Part of a small language model's weights.
Architecture: RMSNorm before each block, rotary positions, no biases in attention or MLP, untied embeddings, normalized queries and keys.
Training: a variant of Muon for these matrices, 603M tokens.
MLP neurons of a small language model. Each row is named by its layer, matrix (gate and up: input weights) and neuron, and shows model dimensions 96-191. Each number is 50 + 12 x the weight over its row's rms, rounded and kept within 0 to 99. A neuron's up and down rows have the sign that makes its largest values positive.
After each neuron's rows, "fires in" lists the words (lower case) most often at its 100 highest values on Wikipedia text that the model never trained on. A number after a token or word is its count.

L13.gate463:66 42 47 57 69 55 24 54 73 54 58 36 47 41 59 55 72 50 42 38 28 55 69 21 54 55 53 51 49 33 24 55 48 56 54 52 48 73 49 54 32 54 31 60 50 44 46 45 48 55 29 41 68 50 25 67 68 43 62 72 50 54 63 51 27 31 72 47 45 58 51 57 31 43 51 63 37 35 43 54 60 52 47 59 47 58 33 46 39 39 57 32 39 35 55 39
L13.up463:47 57 46 47 81 74 51 49 67 36 35 56 48 78 70 43 50 60 45 44 39 55 53 59 57 45 66 54 56 57 37 57 33 52 57 64 61 40 60 25 43 46 32 53 72 46 41 36 56 58 46 53 58 56 76 35 66 50 45 54 53 37 58 49 61 44 66 38 53 66 62 79 43 61 43 48 32 43 29 36 53 59 27 45 27 47 25 51 33 56 55 61 51 54 42 75
fires in: "as" 46, "algebras" 5

L11.gate602:58 39 72 52 41 49 38 40 52 33 45 42 49 67 60 92 30 48 49 33 51 44 69 60 33 66 46 51 30 53 64 60 82 55 24 35 66 35 51 55 41 51 54 37 64 42 42 30 50 57 48 74 45 63 64 47 50 81 38 61 52 33 46 12 43 54 37 43 46 55 35 45 36 61 43 51 59 54 43 42 43 48 44 61 36 37 38 50 61 40 50 86 57 75 35 48
L11.up602:47 45 61 47 47 62 46 56 78 39 60 38 53 30 57 60 45 59 39 46 58 43 44 61 37 43 41 49 55 61 47 64 52 69 58 46 37 51 57 45 33 54 51 56 68 49 55 31 35 45 52 55 75 54 67 51 43 55 52 25 35 64 57 37 80 44 61 59 38 43 50 46 56 58 43 29 52 60 58 61 53 25 48 60 46 41 46 36 43 54 41 49 70 50 51 49
fires in: "the" 57, "s" 13, "first" 5

L2.gate8:48 52 59 47 57 52 59 75 33 58 48 46 56 36 50 73 66 47 51 75 74 61 40 40 57 26 35 63 59 61 55 38 40 58 43 46 50 58 49 36 33 46 41 43 77 41 44 35 58 52 37 57 62 50 64 60 24 60 57 34 31 53 45 50 58 53 70 56 56 59 61 42 78 40 55 52 43 46 55 31 41 50 66 68 54 40 49 42 49 49 49 33 45 36 26 39
L2.up8:38 48 33 54 20 45 51 45 72 56 57 32 74 37 44 39 57 54 53 64 61 35 55 45 52 45 56 42 42 50 46 37 59 51 46 49 50 37 46 43 57 53 52 66 45 57 56 35 55 43 38 52 44 45 42 58 66 46 47 50 42 47 49 59 58 46 70 66 55 41 26 55 64 59 41 63 48 56 45 56 57 65 64 71 69 39 57 58 38 44 70 35 68 58 45 49
fires in: "august" 22, "november" 11, "may" 9, "april" 8, "february" 7, "october" 7

L13.gate454:59 48 28 59 47 66 61 53 50 40 64 56 36 43 51 54 38 46 52 14 32 54 59 41 66 53 66 55 46 33 33 42 51 55 51 50 56 45 58 60 60 60 56 35 34 31 46 46 50 52 52 55 33 56 45 39 61 64 42 32 42 52 54 64 52 40 50 46 70 71 44 59 61 43 52 48 54 41 57 46 45 48 13 66 40 46 35 48 58 59 50 46 32 43 81 36
L13.up454:66 33 86 44 56 37 36 62 59 40 39 37 57 54 65 41 61 53 79 54 66 53 79 59 52 38 58 37 42 55 24 32 43 32 58 64 27 39 46 48 49 49 59 48 37 52 39 52 42 66 42 55 82 42 43 55 46 70 33 19 66 30 52 48 72 37 47 33 57 57 52 58 31 69 61 67 34 37 62 40 37 52 49 37 64 46 46 37 46 51 45 53 48 51 61 50
fires in: "as" 57, "per" 4

L13.gate264:44 33 52 39 42 58 47 59 50 63 51 43 58 46 58 56 33 51 29 37 66 49 44 63 67 30 42 59 72 38 56 46 62 50 44 58 46 50 47 33 43 38 36 58 45 43 74 65 46 36 76 48 53 34 63 51 34 67 52 49 61 60 37 73 72 57 58 23 33 51 47 37 33 54 55 68 77 48 36 45 34 54 42 49 52 60 44 62 52 25 41 54 42 40 44 45
L13.up264:66 45 48 59 64 47 72 32 45 82 67 55 46 42 64 50 35 71 60 60 46 53 29 32 48 42 47 21 40 38 51 48 38 42 46 61 29 41 32 46 67 48 62 45 53 50 58 57 69 49 46 56 50 72 49 58 61 65 76 48 31 52 54 51 48 41 26 47 47 54 39 33 52 51 70 62 22 55 54 53 55 68 51 52 69 53 35 43 48 54 65 31 50 54 37 25
fires in: "in" 43, "until" 11, "of" 9, "between" 8, "on" 7, "since" 6

L2.gate889:48 53 42 53 60 64 48 49 60 28 55 44 88 57 25 25 35 50 49 67 37 39 25 68 50 55 41 60 59 19 33 52 58 44 47 50 43 51 34 46 25 53 52 37 40 50 50 35 72 64 34 70 59 29 72 61 64 52 56 55 58 54 42 53 67 53 47 56 48 57 52 39 23 36 60 64 50 52 56 48 43 53 43 50 48 70 25 44 39 72 59 55 41 45 44 40
L2.up889:58 51 43 61 66 52 44 46 45 54 57 62 55 55 13 53 30 49 37 63 50 58 40 85 61 57 56 30 32 36 26 49 46 52 55 47 69 44 43 53 46 48 62 49 44 42 53 60 60 42 35 55 44 31 63 32 65 31 73 35 61 46 68 35 71 49 47 61 04 43 43 44 58 55 67 63 51 60 42 48 63 51 41 69 41 49 38 71 46 71 65 32 41 66 43 45
fires in: "at" 25, "on" 13, "one" 6, "in" 6, "as" 4, "attila" 4

L9.gate375:50 47 42 44 35 35 51 52 49 60 46 43 58 56 46 36 59 53 47 68 55 56 47 58 78 53 35 45 42 38 45 64 51 36 61 65 45 44 39 57 50 62 50 44 64 29 75 43 58 46 52 56 52 37 53 55 59 72 59 32 50 67 48 52 75 45 60 47 47 53 46 32 34 49 33 36 66 42 43 32 44 63 59 58 49 43 46 61 50 68 22 49 48 30 39 52
L9.up375:51 47 35 34 40 33 37 71 63 58 64 63 60 48 35 62 42 56 44 46 42 55 34 61 72 61 36 47 60 58 65 41 48 38 65 41 62 56 58 45 66 52 33 31 68 58 70 64 63 50 54 49 30 63 62 66 52 68 54 44 29 58 48 29 49 51 37 45 40 48 50 39 45 44 46 47 42 50 67 34 32 49 39 69 36 55 34 57 71 53 43 39 26 71 49 42
fires in: "in" 32, "from" 30, "of" 25, "by" 5

L11.gate376:68 68 59 50 55 71 68 60 52 48 40 68 65 70 39 39 50 51 41 59 51 54 59 44 54 36 58 45 58 63 19 73 39 48 57 74 54 40 49 61 37 44 34 41 59 47 35 50 46 55 59 55 67 71 30 68 47 59 32 36 42 35 59 59 52 48 42 52 56 50 43 47 46 76 47 67 62 52 55 50 44 42 67 66 41 74 66 51 51 40 45 50 35 61 58 48
L11.up376:63 62 31 41 55 61 39 42 68 70 34 47 51 52 48 52 57 65 56 44 45 69 42 26 46 59 38 42 64 44 44 50 52 41 55 51 61 54 52 42 47 56 45 35 41 38 61 54 63 62 29 44 48 59 57 52 51 66 30 47 42 28 56 69 60 44 79 35 62 34 49 68 41 66 31 39 54 47 37 38 47 61 43 69 28 47 77 60 43 41 57 46 64 51 58 52
fires in: "as" 68, "the" 9, "because" 8, "in" 7

L10.gate373:36 57 41 54 58 72 52 68 52 56 55 69 39 45 74 81 66 59 46 37 56 56 48 66 60 42 56 51 49 41 49 52 43 37 29 66 42 50 76 52 58 53 50 31 31 47 44 44 55 66 30 42 53 50 49 49 32 82 30 64 58 38 64 35 35 45 42 58 48 62 74 57 38 56 56 56 65 39 43 28 44 60 14 41 49 54 42 53 47 51 44 73 43 28 58 63
L10.up373:53 33 47 72 65 50 61 56 44 66 83 42 51 30 58 51 46 64 31 50 54 35 61 51 48 43 73 62 38 45 56 47 54 64 61 42 44 71 59 52 20 28 58 58 58 51 64 65 55 53 39 24 48 40 40 49 71 50 63 58 78 44 46 46 46 37 38 52 45 48 42 46 42 71 44 54 43 70 57 19 55 52 43 51 62 50 39 61 75 43 63 47 41 49 53 43
fires in: "in" 16, "of" 14, "during" 10, "on" 7, "to" 6, "under" 5

L3.gate103:39 70 46 49 58 36 64 47 43 40 46 52 46 46 53 47 43 54 39 59 47 34 50 66 47 25 36 46 49 61 56 73 48 61 48 71 58 43 46 32 62 42 59 29 56 57 39 49 70 53 69 69 44 47 52 29 52 48 71 46 41 59 45 46 32 58 50 52 31 62 32 55 46 70 54 57 54 47 23 46 53 42 51 36 33 31 62 52 63 36 70 42 28 38 53 31
L3.up103:54 47 51 49 39 25 36 34 34 43 44 52 50 64 70 38 24 61 52 40 55 58 46 68 51 24 35 55 80 40 53 45 41 62 34 32 77 45 31 38 24 39 36 57 44 70 52 66 66 57 45 68 41 58 62 36 60 68 61 67 41 62 41 48 41 44 55 39 49 70 19 38 62 44 36 33 34 42 50 73 68 43 51 31 52 50 52 45 47 35 38 55 44 45 53 34
fires in: "of" 86

L7.gate403:57 53 31 60 45 54 29 49 43 42 50 31 51 76 53 39 73 57 45 54 57 72 45 53 78 31 57 43 39 67 50 46 38 66 56 27 69 45 67 43 44 42 70 49 34 50 48 49 55 43 35 38 43 62 53 68 54 66 66 40 35 40 68 27 52 62 60 50 36 54 21 58 53 48 47 68 37 62 54 66 68 46 43 36 50 48 55 70 63 26 54 61 57 37 38 75
L7.up403:32 56 67 44 41 41 54 48 48 44 57 39 65 39 53 43 44 57 35 31 37 32 52 49 45 44 47 43 31 59 45 24 34 52 54 49 53 48 40 36 40 30 62 78 37 56 57 59 65 52 56 57 46 61 39 58 42 57 52 58 44 37 55 45 33 48 45 55 62 32 56 50 40 48 70 43 47 55 31 50 58 50 70 65 50 51 48 79 35 68 64 45 46 48 11 59
fires in: "him" 23, "it" 13, "he" 8, "them" 6, "so" 4, "statistics" 4

L10.gate55:64 44 64 41 45 38 48 50 45 32 47 55 62 41 45 71 28 40 36 60 50 67 31 46 34 82 39 52 56 67 67 53 59 47 39 48 62 46 54 25 40 28 76 61 51 54 59 50 64 66 64 47 19 44 50 46 53 68 48 37 59 44 50 26 48 67 61 46 59 34 44 60 30 47 54 43 61 42 74 63 42 46 49 50 41 63 42 49 70 43 40 52 49 58 47 54
L10.up55:56 69 48 82 40 78 48 46 54 46 48 39 57 54 47 62 21 53 56 50 49 62 43 69 61 58 64 59 54 42 45 60 55 44 49 44 35 53 43 36 43 51 35 62 58 55 47 62 39 49 46 56 71 48 36 48 60 34 63 33 77 31 32 23 51 54 56 57 62 59 41 58 51 74 55 50 40 34 49 49 32 38 65 75 42 72 51 48 58 41 54 76 71 66 67 70
fires in: "the" 63

L7.gate222:43 55 43 57 65 55 61 39 49 67 66 29 47 46 55 62 72 56 37 49 58 70 56 44 69 52 48 64 41 64 52 28 45 51 19 29 49 68 51 65 41 53 48 69 48 42 57 48 48 34 47 44 48 45 58 47 43 59 54 41 53 46 70 43 22 64 46 53 48 54 48 62 49 60 69 63 42 56 55 58 43 41 70 32 33 58 74 39 44 44 55 44 61 59 61 45
L7.up222:47 53 40 49 32 40 69 48 28 67 59 34 45 65 64 67 68 58 54 54 44 38 48 52 57 49 38 36 30 42 53 37 48 53 64 54 46 55 47 50 49 65 67 45 60 42 27 45 58 55 56 35 70 35 31 47 41 57 50 80 51 26 59 37 52 61 52 50 57 38 48 34 62 70 36 48 32 47 42 56 69 60 77 55 41 48 61 39 54 61 44 51 60 35 53 47
fires in: "he" 63, "it" 15, "she" 10, "company" 4

L2.gate150:44 54 44 45 71 45 42 44 61 77 59 36 51 58 46 47 54 23 46 47 38 68 45 43 55 37 45 61 60 60 67 69 45 42 49 72 53 54 48 42 54 37 32 54 52 34 55 35 91 53 31 53 54 33 47 53 45 57 46 54 38 61 52 59 52 43 51 56 47 80 42 65 46 51 61 54 28 56 39 50 54 62 68 60 41 51 42 61 26 59 63 48 51 57 46 52
L2.up150:51 44 28 37 32 42 40 32 50 57 75 48 30 48 42 48 66 50 33 71 38 73 50 57 44 27 53 58 50 52 91 33 45 50 56 50 49 51 54 55 47 47 52 65 59 37 56 45 67 37 47 35 72 57 85 45 40 47 22 64 53 37 70 68 45 42 66 58 55 37 43 68 64 46 56 53 41 47 55 48 58 61 53 63 43 54 60 48 51 39 69 78 39 39 57 42
fires in: "march" 15, "may" 12, "april" 10, "february" 9, "july" 5, "receptor" 5

L11.gate559:48 72 48 34 49 71 52 52 40 40 32 52 37 68 53 66 40 60 37 55 58 59 55 31 36 28 78 66 56 58 46 70 44 36 59 66 64 45 59 44 76 37 40 35 56 30 50 65 33 58 63 75 55 41 51 65 48 56 37 58 64 42 74 57 43 60 57 36 48 44 70 58 34 37 50 61 48 36 51 41 53 37 40 41 37 53 59 37 61 46 54 48 54 46 60 63
L11.up559:58 32 52 70 36 53 62 26 43 66 42 51 29 49 76 42 61 58 47 52 51 62 36 52 67 40 60 31 49 38 33 61 37 59 51 44 45 54 49 47 43 56 69 46 36 38 74 61 59 45 74 49 52 62 48 60 72 37 45 67 60 45 31 61 57 64 54 50 58 50 43 49 57 40 41 43 50 58 71 46 45 42 52 55 53 66 64 47 43 54 48 44 43 25 60 50
fires in: "because" 25, "one" 13, "as" 11, "that" 8, "but" 6